MLP neurons of a small language model. Each row is named by its layer, matrix (gate and up: input weights) and neuron, and shows model dimensions 0-191. Each number is 500 + 40 x the weight over its row's rms, rounded and kept within 0 to 999. Numbers have three digits each. A neuron's up and down rows have the sign that makes its largest values positive.
Before each neuron's rows, "fires on" lists the tokens most often at its 100 highest values on Wikipedia text that the model never trained on; "fires after" lists the tokens most often just before its 100 highest values on Wikipedia text that the model never trained on.

fires on: "l", "er", "z", "str"
fires after: "G", "il", "i", "is", "g", "ar"
L4.gate161:493487552475572460508496507524473496522460490450518568505524475517492419495500456517534518479496470494463527444477515554512524586489512482546549530484496518473446456569504453507530486527497487458467471506438522542569565532505467510381518548471526493473441476462520464518481517536569468510569472557522549498480510452470515535553540569481478468502464466516503479570446467446521488528525577516516551404601535476588476455522500525511439503546456513499474488475514432384514503429487454461461540457537571497480492526462526506422537539525550465548503406512444483541489463420527552506
L4.up161:530515506486508508501562560525539455476420550552499513596465490507451489536490497531478506454516479518491482564521548553481531520506560499490515550522552502547518486549440550456486482556470463448500451482447524463481479440530505458489495473473531484564537520462504519470507493490498551498485549531544532449464549486444461433484505515537597524590585580470495516519538500445524507516547396500443517535489490614518570539486519486509484448479498544485526501528485516472458525493510526496493433453555457484520492532503481471499414553431454484544500441465358549497461559576539544452

fires on: "ur", "ou", "r", "i", "ut", "o "
fires after: "w", "B", "Ch", "f", "ch", "h"
L4.gate97:540456454503570450460547542547532533528518500530463495550534467535514503471493551467427434500442486550501544443534539527454463474467557494538475501521488478495444476542468489486472489519568472553474566523472540489483500589536551487459611515510479510504483448455527444428529512580520477479518530493570532518524521583443517467520518460495441515548551488461476488535562547473490514532504493482591516538485513462440536537595433451478566497444504511474534558488554517492579474485582498451484476435508493568543527513488504545512518464551449461452477519393550532469479514446438512509
L4.up97:478493511475492444442533534454559373505580470501436443536551544532541544477495508465516560452510482535461549495518501540502422464483570511468486523453576465510504484512490541481451478474535447508497459488496473537508495465466395543511513489540463513525483471521532490496470566480485511473467572479530510456545490462532442584556512521489511554504538502480423504488565512501465525588414486521578571495486559595444503516549528465515484498448434467516428541501482430567537495474460478489437512486515502545528467486530501434534528475481458494534541474467462465457433512541595470473

fires on: "am", "y", "um", "li", "er"
fires after: "c", "C", "G", "H"
L2.gate191:518465527500453471504572507511474510503475544543553530527523453501474532454494405516449481582533500506452539501494605501437399467460530423441380468510543466481407500487501514442463431569486534544474420490531484437473568510521454497439467435506435485508470498512553491459401481467557508453497546523489524529463495501507538496522530532522566437484463540521528512537531450522475505497500458494541476477481509514472462467533558507566543436470518439493440540454546489438462539526533511525530501464522472468511507473462473509489523552492512531543519563477481535456466480517448422416
L2.up191:536529545503532547514558617540517555496516459467549508518516573479461514471540456458530466537447531477421498497455434563464470471436514466462437504540498560490423543443492460483498529521475584534473550506406454505480501561499485524445493562501551498475478459567447482502519416389559586561471539525499525495519447471511533469502508532508551504459443511438487560496491422460437469473495533542519525503512525510518442469506580518510488442498450534521466473553494433512484529549567525506475502492511534470465489480502436501510538546483488541497518571581503433540541515502531477499

fires on: "e ", " ", "t", "he "
fires after: "H", "I", ", ", "or", "w"
L6.gate68:489506487502471521463449485530540514453544497508408481503471466533539494559518486448486532487438526497469557498499533507488495534443492442495441518486471480430522522519466607401524476468472464450505429453479554456534450441571481516510494448543532530483499556522523468560461520498489504522496435460517498503542554433439452525438471590545450480412427513447493507522460568557469433513481533503519529478508591498461503577493494561447495480491439508412470555526496421498519528556456493548501452462501435529453502522523496400492521510515494465537456470462525562512488518542508570489
L6.up68:493511435488495562404448528549447553526481533560487486486557511481505519476537489432388495479460529567523472543504504467498498517465486473560387449467471467522468532467504505486417460452584469505546461493518539439459505454472470526544537454463474515477535434509579462429422527545498626447552518463476485457490537470473525487529472488534577494520482536508530450521520556492558503496466505439538577480494471497450475479463456476579534527485513385514514488464524522454493515506553449522551564435471482499537494533508532495490458464534535487477473491490562479478445531496523479515

fires on: "in", "z", "te", "Z", "ut"
fires after: "f", "a", "F"
L7.gate88:533519483471503514476468503550519475465486484516514504424508526499483555547494542473426475477469437464549530503504515489560474548491510520464421498488534482556480495447528449481581495478464515548474479462500580503478562448488513490532518439494478517493525505501561499494542529448526506465477529531481517498520537472417555468459491514586548505571523505427498520554511531462460461550481501480551568522485444540526515618532561589496519520446556517507501611489470507483497480503585507511493524600464490518566455446553500379458609501552437493550573480521515497492542486526454536494
L7.up88:481481462473408511447400510492543450489496548476463497563529435526535492483439530451538496432469494502476449507502509528506458496520470495475518477511457524515464516499479549488541518485502484490533507470472525493517503502518527536485505547499513507539522539485491519441498469477484495504488427506527438453524489532498520500485515472463543448509493484520534496621534545489443518510563526492548447453438467579548501491499503525415470507562545476459567447596549589529469531409566539576454476448623478505477490539482500637492496453548514493518585585499579451492472491509464505544

fires on: "ol", "en", "ac", "oc", "end", "al"
fires after: "f", "F"
L2.gate78:482593513490442533542426548501526505517448501494542460479446525465459600492515576565474530486542456491515437577526513560464461512562549553496519497542504500464519574508504511544553458506467504510522494518473471503515509396512478499498513483488554461503499550433481485509415515449515572497547534445518548540513531488476555448490535484552498501477454468542455521435554537610508482514527443483445453552523540466513581531499437489591501483499521481456519496489502557466530487494483591554486480469535496502513587553522572437471534479457497497427528505480483452506449535478501450585
L2.up78:541521515498542528500544480533511564546479531540518430509478543461510459521496501462468561494462512493533482519536510515508447508469497538384611543497452554545420517462542474488510513527519469439517513484455542536461487496525574465455540449494512481573513547439502543564439516475474487518527477439474463512450531471519551544549579482470476449534529533515454542534517495584562491477615513508467419436521521468461540519599569538484541538503501497497479520461499547464535480428555478492492512473570517464486514530502613428475544514458520521522546522458467425538469506457531480500

fires on: "li", "um"
fires after: "il", "Al", "G", "Un", "al "
L2.gate102:545498546551507484485491544503506501452422545441558535510524456506465470577430516518477478551519476444495513514511541437506505539480488453551475481516525412470503499482445589487491458547496506518483527476491482506489550566529527515539505469530548557440528502495473545546477456523553517436483458487604459511429512515482576482517506435567490540421515508461491538485523470530508539537529495527489501416497537522521488562462584561559482519560522448523457498509601432461544558500431497542524411495572462433487533424496482478583448521455526503423526517468487472526514452497450497520
L2.up102:552479456583532465499514536516530450509498481442505476542477419501395500546509470459415517508501561491460491485533454395404526536488485508492482483548438439531521495497532542468446453534443512556502522503514526416459534521491471558497470492506508482458498502448468577447447484482569555507502501509562515460448535552572530487437511484482537553426457516502538550439541474541543506512499507493486478417479500494516539568522475491556497521560509484550422426495518457494444535509469477519576446500529465459558454477529474499579551569469583510479531487503485497429486521527464507457

fires on: "is", "g", "ad", "d", "t "
fires after: "r", "R", "ar", "wi", "an", "u"
L4.gate162:479477471500551503527440583458489506470380438522559481521498487505459512500475513467469473516504544509530550502435503493475543523576441459546442490590512535519514474438424509534468437512521481469523522461513479527486442437489500487504456455535581523491518512484557526522499495477533517511503506530550468535554531460399538461468480560401474522508520468546572449449476462543421473535486410566582539518513563422504485551523437509454479485560510472468454590521521487551462607496500526491465476491498489490568488476551446489490471487460529524498510491526482528511526454586501528508
L4.up162:530469504502481518487498525543481520486462485602508427423551514465563507554528514471516467521526556517562516481570485461439447518511539481467529494456518475458571468464512506505508440405527518470499513514586582571508462480521513534472480513475497551485457523505414501470559510477519535563489497485482501466568511496489480492527471503417487420498461514443576455480508522499449478544432459441471528548523591528566472509520544555531459471557418548510527471519480477424525509537417525520503482410520445556490550459518492482479518497424552562461561460556504537510566505469502520450

fires on: "res", "es", "ou", "o", "u", "'"
fires after: "p", "in", "g", "i", "er"
L11.gate145:436511511516516512526494486487478501550479532442555485440489590512463545603567515446516514517481530462517503545539456475503489413520466507398511493568429465452381526414490520439484553486481517515492481457476495496479420507468527521496537499522525496534500481534498502527452504521464548501536531437582458517545588435549540503450519476484515483444501491509530467528535463515548520414466488486502412477473548585533506512538520468535492434468473548569517540478486517522456522495474483487396485480531510523487500452501546483533516472519624492455464537484461473418474503469557471539
L11.up145:535459434412480537540476455559571504448433512550552460523560529536475469487512429525502476489498429438497553481478482518516483499486485526496494552518482512515586456480492486477500544503551552530545533422532455492507562533504478464418532472510445573562480489567488558565481501486406502517551533502464463532555465485553504551511443509420480540507475496526445509514585520482489440469552498469474557547522588451501481530516486601488471499437540462499534510487403465473527445504567497488499491443518542478466495526494462546428511554509504460517535568500547484537551551508541542531

fires on: "s", "g", "ther ", "d", "ig", "av"
fires after: "si", "en", "ro", "an", "u", "ou"
L5.gate34:523510431579468518470577514480536507419476506519497456473528506460537496528486497488504499510485494585502432531499524515481430483438456465564546468494529455534505488425442510421448442451441470491538493446433424506488520468545479525465496493549509553411454502545562529534495494494471481546524512506479561546473504505491421462379510612510456521519523438450526445484465493516546607462477473496446535444521470458506422514548488561469495500569507507487452488567523451510529514485454545542469466482494485475504559568482478514531574548471549475467535498458500489463461516550535494483
L5.up34:527468503496459449498549504494541483475522519525545449429496545571462440519547447475503506519491462485532488436467451534434510516486456466514422555514459490509481483502504518560516487556456517502450541512560493488486531446504590522463503539476459454471468482512436541552512467508488549534449446463525572445461485512486480444488513594429452517472478503476581443516502496542461502421451512555415510520480521521530510506511552583490466512530460501491487497535442458531574542465461555531430459505509462489617406546536433487498419489509532423513560409505516506518507471446520463493

fires on: "m", "is", "al ", "-", "si", "y"
fires after: "d", "er", "re", "p", "on", "ter"
L6.gate139:480493510518570480450539500484505586520520552501433378529483489536464484472477488448545488486407478533520440532505438429523487498477503489486499511434489498492482545548510513491423538534522361529499488490475509607588492492464513539550592487508493530514482505491509533470466529543491439456499507463565455424477459542519515446478556426555426525461483502552470514482521446481536483518585557435507492479461507527493479528525433493495559547480521495558486472515461531558501464512477472549487520530535438484442526523460408515487491456552496553486461463451492576482511510461502470555
L6.up139:517464529530532484487566519509484493531463519544489420498463446526479534508508543538501473493483529573468489490403555486453462428518509534459477494556503521451496532445589506522523483503485484468421497465448518528498498530516503498414499478487496497507524555466430477520427431539454458517495497515539571437438427413529447453461472472531455568500500540473453528531531548567495538471529465508502435494448553534566568551578534500506507578518499560504415471502459541512501575437475499533494453484499444511497514449509532443449537514497503468499486483453451451612530499509581442518

fires on: "al", "an", "or", "tion", "ation", "res"
fires after: "i", "g", "it", "t", "er", "th"
L11.gate71:508530521466464537493476496432461484503426464456496501456511560545536463507524534469467438541464545485466441465522473435487508509440611516511564489478536485443532504440475473465491582470464475508500511446553601485545539495508531462538560497462522517546479543530429515531495497471531526552508570461573506556493486495516558494523447530553504547467409484547512493493496540518526476447503526549461476455549536543531480532574554534391484492495537517555455505522451506414512445478510515455553525433503555421556521520476522516499533504546463514412514475535473496500498573473540395513
L11.up71:419555457442485484536536495467397497481498520496523533474509527451525499428483461560515474453519523404483589497468537487481483475536495521422530519465441519575432452554465475512542539391514531475464530504501439533525503491516548469473485422546516501508557446457536452488504462472522612560485492472520485512498455521523511501429433570494542552487466471549513496496523524534555510526500534519520450530482403449491475563471423529518538512458446485537503499515424543523544522503493455514504523510499498549487494445490489556487547452547482514520475537398462402481501555489563516490

fires on: "em", "str", "ur", "e"
fires after: "K", "D", "th", "i"
L4.gate132:543482523514477457532488507533502499490450415565553441438519432517498565523489535463480553437574526467474564492528544501521522530532582471511452525528581536581516511519483541512400506609503500490474518473571543497525482488388451465539513447533486542462497482522513521494502531453538523544487547512503498542518470483434608530456502412511441483524470528494470556471521435495572560440540500481431512488420484567553502502455478452548481475536493382527500496511576534486495531507530468514476592527526521503485505489519476497501508523570507508496459486510460461513487477503470553514
L4.up132:467546511549417459547502539450522445516469505432489503467528548567441487492557461427503531591550588491574505503502540479586498525551487542501571476535527485549563552466495502533468521499481529424484469498512423491540512492478493490440532473490428529563565505437504401472505537536552493531483531548512544541547531539525493538450502513528495455524506510508484465491503517487511608553539527425470549539454463510494466496457524533472505488478491461483542562507436506493495445505435546524519522450511478557459475489525444457547553518473504548467411510452437436501410498475506445531

fires on: "ul", "or", "it", "el", "v", "am"
fires after: "J", "n", "R", "l", "C", "c"
L10.gate41:534508531481405502552522484552468515570500490453533531466586493529486486491513521473468546462597540454493482559503499485483499504461511395544552518478431457557464518546492531547519450526528574599498495542524521577533459480518529464515467474505506503505504491591490458430509436526502543567573527503530527568480487560450569510480543490527492526428462453547463514467530494485429485501526595494533519470412503546495537489492501480566457492468506484554580552500560466522451519512498517464469529504532462526553467590564454576504535481548517449524512501483459522487479508502528420468
L10.up41:586499471447535455477542569518472473496484501458552434502523552473502494493586521481566544496402561476496442549523491478568517454466564487474487483535541508504577517517490416494561478525375525537479485498531608431547539434493462507514461545486505444480502519508542452492548448487491492589556495489518525495501516539512475511505512494502540491468480439564465501480443477552448561544508449525526484456520474524517417476493464495506460556505520545536438458536531470488536557458534487557470519482493536462592486555507450510535549535493488568443511470519532537523544501490568429548

fires on: "el", "ac", "ain", "ec", "et", "de"
fires after: "i", "re", "r", "di", "e", "tr"
L2.gate91:533443524473479584443536474552536499483479492498490447488460464512481536545550533547608519526405490456516452529521448559518517521479501528459495448432544518498558514559518493484430481488541532492490513501546537491477498542496451397526521450378481536495494489487549472585487452500458479420560455514457524455455454526530546510543496422519452518512544531471522437516526507516523474509490507443531494503440484576500426558495435463488606517483490495496451538490483499466528521548457453514427485453417462567511518489451506458490576484477482596484501504479428501484486467498495463508
L2.up91:449539592519484502515519422546573417532557563475526518448528557504521487507524546542423488528491515543505483484487537500441495546483504509501491566469486538537528541509472490477552522495541470490533494444448513503428494525459475446501502512529492536504516577511545526533462455490518448508484508474539512570506395476503514557506492478561491535516531427481563507619539547527551465448537548471563513541434471494530435526449571555521502484474473528495491509497503439419502526581457479486458429503434510531578541548491513526521538517504440609484453482479478447593502497470462486465

fires on: "an", "e", "sh", "th", "av"
fires after: "D", "st", "i", "o", "A", "er"
L5.gate165:545496457590480536446445510447456541466476430424499485519496542533442507461468453449516544476498516493504502523476479453441474551516500514558490446545477486611476481509497486449537518603525517525455496531487465521512503470423478468485359578523481559515519543489538499507549470493554451512474486475529450460557454514486540447484521505535548544547481500469496503441505535478485510533482562475449520481538558510419564464497524476505536458550518473586446485516475474467570513504529470519513516477442440524516444564461518461486480579500496436431428489512472463406458493515525565511
L5.up165:527520488439466444471481525577512456578447524509483478539511555560516458461517526487508509483504519494516489459549542519418539540423497573534516458476475501526482513525533467470461491450524543466447558532481501555486499497455485530465466474369553450551504466460570558519511529550503487502484480582520525531496411452442503527426523497510546515519466472458533440511460424563530467518650486479498542516514562533509502450542458463548502499527472469488486572484445532557550468569526471581499499518469473510479493569396537496509467482509465535513478497488502448499431477486523468466

fires on: "in", "ou", "t"
fires after: "f", "F", "w", "ti"
L11.gate102:542471496574517529477484523505528532528476533508491488502487522480454533544541537549491509494517438501489489544524490537557499454471524599537519493451480448531428482522518462560559515470497492500518520466476479404492535481545532384548531459455506494454513399400561499427502485536435502478480452494499468527542501527426472516497498475521494489478528525433434502516465492519517497513497529477584537501468506495480495500523446448555609500526520526489431576451486557566531546539511512481513497447528467472513429510484579462458545411582469468526458511509486518570405496473598521468
L11.up102:477506498448466501534530465514491440458483501480533609546502495453458485437513507529465511528535433539418474479489483539449491502548506542562532501473542497440445464509533504500495468424504501513536508493472496542525495509424526569538530562485466573485513497476499510465487496536538476503513443530533509499568491479487555575512504502483492524468503512518498392512485445539493460586507510512480544527466562512501506546432411493445573551588468419482563450527434537613523553564526455479491535509485579478486542537508497511476524470510547578603524472508461513550471576468500429501

fires on: "le", "n", "e", "th", "st", "the"
fires after: "re", "ou", "el", "n", "ow", "R"
L11.gate52:471557485553506450478520493468487465533504445476499583397475541519481439513478457501480513476467533501567495438553453462490569530519492518481509465487436543503531489572483511512519466520494515488462543479454470508411572462352466502527396469489560496502613501571515519507516458574493425552500464505493498511523557491444491435490480531556537517449504452477504559503495547546460534484514562466543504486466611489483466418494527464496507548502453552450465511471469576471544459514478470482497498515463497478491539500419495489542506507519525516501520453423512518506465517460425535540
L11.up52:512501460578466499492476536534480502484533527517513519499444492546493528539502470596518492571484543427410546463500410428423468401581538546477469478525515520536496543487410511538449540458464538479517531532543536507535571457512465513524504498535474484478509485520403517551538542562523514462500493465521527550523430444450510571498471482496508515491556496519454626503459516597476446519434552463474522472429540496502510404563509524549446511535505520473509539502462526534501459479533501530497490541520507509451502566513412524503516544472465516466539455495480508578522509544480510496

fires on: "r", "w", "ran", "d", "ud"
fires after: "T", "t", "id"
L2.gate76:526492465518516549525507430504564536523461506494531458454603465617519502464455515506546481484560480546466504470494565442510451468575487580449504479485437464492471478480457541492461444515549499461581474537490514479484511561612503600533502468522480487494509444483516477428446521467521432492522534485467495494483435472576536503490517554511531439547529461465502515502476530522444494553481497498478435573605585513498473544511492508520523544551427481549545495456497505544501481510494495556452446550456480454466563525522536492542519449509469397500485470513520484495474542529531552459
L2.up76:561509471547472549447494495494498589526385489464539476498496480425514500489484545509495476522561515535486536523507558468517474485574482421494483505530521543486486495522578507511470436468466420488500469452556520526503491476554446510520561539483494462494483544518485477489545515566522481491426499433436492500576482505479504472517494500463557459575518482507404485479493524537405476607485488612550494460458481421563476481479464474505508451396508481468571501471540527514478491495442532546457495482427496487500491454519474514486515515484506408548443488517472535499611495516486429511

fires on: "g", "r", "ud"
fires after: "re", "le", "ent", "e", "t"
L7.gate166:482441475573541517507477497491448469443541531420559574520511451540527459477522489483552533509558540453514530506460554408492514464493456507475552551515539464461419504546494494478455441504527559459483489521439528544505514490546481527496492492506532458478486390488452487477411475383496503473508481467489500533546496478486475573442429501511483478502542488540499437413490496524430480575533549470458508466374507524499426482507507523467493505501479470493554508450494500529483544518566584541408553496517531465533527535462427513477516506519536524459480503463566480533554573530488521473
L7.up166:537452524463530567449530475533562465523498442513473484477479533593514502507549490531549488509512551515456572521486455477442491474473591495524477508545501390589491451499436533520462519482481499489434472488516507464558520510498468458403511570449492536498532454526522533514522533510443495553528521490497539542500525524587486495530574547509535468583459438506556526470536451526463538453483468532537459411467547490520493469506464479469480507475494537516504549485526514507524498454529441507450541473480502530506412476505501529445466562517488433585550595521512521548610454436496439489

fires on: "S", "ar", "Ar", "op", "ut"
fires after: "S", "U", "s", "| ", "os", "O"
L2.gate15:531502514487501404500532498516396540504501500540541462456523383519535546528476511532397581483470540515510485516512513488488585431480522502525495526522494504473508522466547465397479497521505506555422563516564576510476479455527517497508500485437423518561491547502537575399478510509515533518486505458486486531511498590462446531449560456479502444498565482496506448491543546454509518536537458477558548477496499511514561552468502548477500583521459453519574488445524488561506480515495525531574443436545486490495540528488552466455489446504473459458522478489517523474433427468528554513
L2.up15:452463511536530508505530535525494545544460458488478469533474460500472448474434468505453477417519452505589474434583565528529497464488542486561554484461479494508508457517505540443534427439543505477434540513495467526483438526483491556517514512510452510466575565512551468495523538460512548499434444491499485456443490505498469506434601472564483475492472546460404425544542556526514469484492519528544551505554433480518466496457474556500462528557478534517513511545422455508531486496507548436556532478519464501404507557553447460416455467531466453527498416521550470532550505489535522505

fires on: "ch", "er", "z", "h", "Z", "ay"
fires after: "ar", "G", "ic", "C", "Ar", "r"
L7.gate65:486559563470526520503488511469552491532442447503505428470515550492434508451524472486524524541479528539555552524542501568480501530490569473555466515454504523522396507431410487403514458475512582558518513483499473507534555436496443419510541483547439494507472481496498540530473459413564469488594585546464452458514423484503528514456507517568547453582540534513511475459495490510524542477489522485480529504500465543490460500534590476505505468511538510559435507473552464481520498484482464549472556445484484501485461537479461451485415558464478484428481520455520548435511439483479504452
L7.up65:556425545533577490389446458453388496530419492490488431505488524494485479489471458499521531459503554505514557517495454479503465477501511457585483502487507462474467530496489502449531499445577491507433519447479540511555514544522474497503435573516516440523501468471398460461544523522456477488522465448474485466441513497461488449487567608573462505587565482526526495465514477491502450486507507532490444478497576540476457525485525492482499492403449494507499461499494505514493514512529544451507515447496522445421461530444478509540582617486433482535521501522501539553491491532522490445

fires on: "ad", "g", "ic", "in", "re", "ou"
fires after: "R", "r", "e", "F", "V", "b"
L10.gate91:473419453583494510519452492539499485518526486463502462437456545482534478535534561476517451555460465552504550424448525549526477515512511543531523564491581473492464536507501552520594538480461502470533507487508512505495512513528489535576488400516550536519509426546425568444564586490557531534503503446491515466481524512471534488540499478437536555506495485490499418504489474492453506481518476404538594495476470492527444462533500532473506584603588455462504504451507475546502523501482465413498473458495484401548479520455441573506479552498467508519543507530497478467492524482545490460
L10.up91:450477487506435444577442491504443479451432562497499512497538561475509515362537473475442486493473452544475464561555482495541479549543487486500478537462511485436479511531516481593489581437446524502513527495503500515500470451465514593521486496537491486400462475451468433494500498512507518526483482516491485530538563528512504506527447504488616512543510467487547448524549520491490454485501490435467542546457442493515485491537517460500494593500515469561544496433491511471445563519563490488471476449533542470453496581501519575471404442548443520519554565527529515552507506525487449535

fires on: "h", "ar", "j"
fires after: "S", "F", "A", "O", "f", "en"
L2.gate34:587465532513463472464542499503459443457484510451475461527519418473504445511502472486488426504488468514548506459577576518483526523459498450508501464450394448516488527542530474495487483454509457497441581484505506486474480492490380494517488573447482488522568533539571475535515447420531501483550566488460495498475485528486492465462525406559565500525494501552540448468511491517452511402550505496591532554542570490493521545520484497514547546531536519504489514510530490443557575509470599482542484471496426535552484477536530472526512449501488528551562447553462542516547518519463554479
L2.up34:504543468514525454516487492551397456471502557456496458518461536552482427575487497532557439424529465447525595556507514532535549539491546514529492493440509478497528513551539575449541507504502467498479507527490488552499480479508536445574491524531528419497548557489563451517446526529427531566467569479521502506453523498487478431589556523514460547489545550528501472505479549557456490456583501459552475505518458452518505542550522467502530570576561514528494439534451521542496514433421547506496597573505478534533435532495506444487482469538479466508507490493502474539474548459497462480

fires on: "i", "c", "igh", "oc"
fires after: "f", "ran", "F", "oun", "L", "an"
L2.gate123:477556463508500555466533452558480545519442485504553530524473518568409493525482457494524437506522494522501464516521494487536468512446471523476481438522536594458517490478556409502551427429478518480385531551506592512467517494542564508580497525417498435501527549515473527524516478529550553467510442479491499525492513482567484489598537482477539506483506563508471518457464486543476465553561461506471495504484511550507505503435481362513496546563508512523539515478525479479497557552464504490522502503561488389556548576541487441492539517488514480516545560504459451433488490505500492528
L2.up123:533526476483451578410562467553467528564566516518520436539585483453503509548487498463569469498465491487490531533497507461446480498491472521511531516542536562451581457486542418570455499475483504518473501481524500439526422523511514521494490487506431446451477525523481549525466476506515505519526475535570533441556525467419477473524537508519491470470537580491517584459397561558555482523561456452497524469498506489470510525431441449499416541502553516535525429501517477439550503467401505520496468538582463490496547508518578445469519471475488501474516528483481486433437541455484485497

fires on: "i", "sh", "iv", "igh", "ol"
fires after: "f", "F", "A"
L2.gate30:488480492515566548464518421543520514512480473453543523388493496461464489477610471466539527467441562526494567592546467510464502500497524534511515478540437478478559487552504439467546491502482553507529564460528513567494508517570453428473522499490572547474513459516505493484465430439528542509467469465558473550428593558463454529542504515523526495537479504564501436497513470590545569496531522486514498496540535482430488535537558422562536491496586446467499477531605516512502504523480500527505503451509484471505541503529516485521456426495499483495477540442461456515468474416517472548
L2.up30:508486504552488559565552503511498492483514477462512489419463447522496540449545450469512479436399536471545414504479492427487528465458512474510601464491495499466522566488548468485519496546550531474527516510506467471568443539530463484485519470512454508542502523521490486463547422495508517470448459515514543534427516515495443465513498442484559475568493527420466494559462513546517546532547487480531491474543479575489505540491541502474565546486559508533470460519412559454584511498470512556480583537520476463622460529575446368487459519504460472534475526480495516524471462514518466518

fires on: "e", "ic"
fires after: "L", "J", "i", "D", "Ch"
L11.gate181:505441452550508400532520587498520537491560481500480451473528566477468461496493468521508514455543481508506421514496472556489518491470505527579471508481544580541512553569540518443486501620513514434496501565526509504505449444463443505465398560476500556576517572537528448502536459451500447515551497470522516513484549498552509511491468381496517501567423503462488451555482520541517451475522507458557515504378482533500444487521523486457474544511465492502538490511534528510463455531523429566468464481530505521582473486472523521564528540545521485457491474455447488441532496490474518497
L11.up181:477471441496596512397447552560567507489547455530538527536543557563549511487514512535473521562492484492468461491511502428530460504496463494516445492583522485528516509494519552499531431475510552445436488474481513475590535464527492487534566561487528541482570538465539508454490479481481580544470494555494519559487558521530644547508548537439516588515391495505525444485521460479487528507521469464503549437466501489501441449495457525532538468479519463531461548432499488521507523497493478417517535518512566479576495403545478481533501509524473532510521528475468454501508528445506482510

fires on: "re", "'", "sh", "c", "f", "b"
fires after: "en", "th", "et", "ion", "an"
L5.gate25:444505503494519519570489560533520444464509474443522501545536504542518482479520467515451481461487497483433466503501567474363465471443499493581535520543512506508467492547428472473481477492523521511541587447503451475566514463458570500553439506501576497540544534494497519500519507468485581433566474520550492490551484467497452503458491498482487556497462517516456507400413535460513531510516493493474521505546479553543511498469558550496470479473490527515454522524459499463396483442449493567520433571550503513544480508469548562457529411488490506454458584585438547457468548490533535500
L5.up25:518524545440462522488577468573556512436509490440448511541420473477473504448476524501458473451534538501468443487449532512472486490500517486438480527517490510476494485455560515522585486502461491570394466466502490468511444468485543542517490452595477525550529499556557543539529406455509539437451466494463531506596430522456554415563520491464487483470530491500499475500462553424546447501449525512529467556437534518532501554471416517545539568555510519562478522545498424460495453518508528502416464519515504516506473440529550503461521494459461519444517518537484573465512476510483479461

fires on: "ul", "il", "por", "igh", "ain", "ec"
fires after: "f", "re", "p"
L11.gate74:499435518513488502495520505461491627527477570481453572498551466551473589480486525497529573499501500490468496537485454510552517492530460550456497507464468532472473467580486493487489497471529515563509502513548514506510443536476516442544518541470487462533462519504573505512528532538509497472549459481509487569514495489526437440501487502532503528433592481608533459460476518480520509525472531447548456409464523572488517549488456444578534457502482556540483516512532572523487478542503541506517391521497487460516513509450517512538464402545473497442566542547456500405433436409536496494
L11.up74:494534529478473459471554407471566492482537545478436527556523568545513484522499450483444537509491512477477523497495400529548513488492554472511447507511477516523517459585523548518418474580478534541476535551483534490476447532496436491469486461453518531501552517501523493438484443470441503475485414565546516527429490494422511518534536564460521488484460494418461462462540487527488532452573474455537426491585538549433520531477565407495527506433528435492506521571518490467474434480501482502517518494588524523558524516537548505568490472485456597538511496492447476525516516478461474473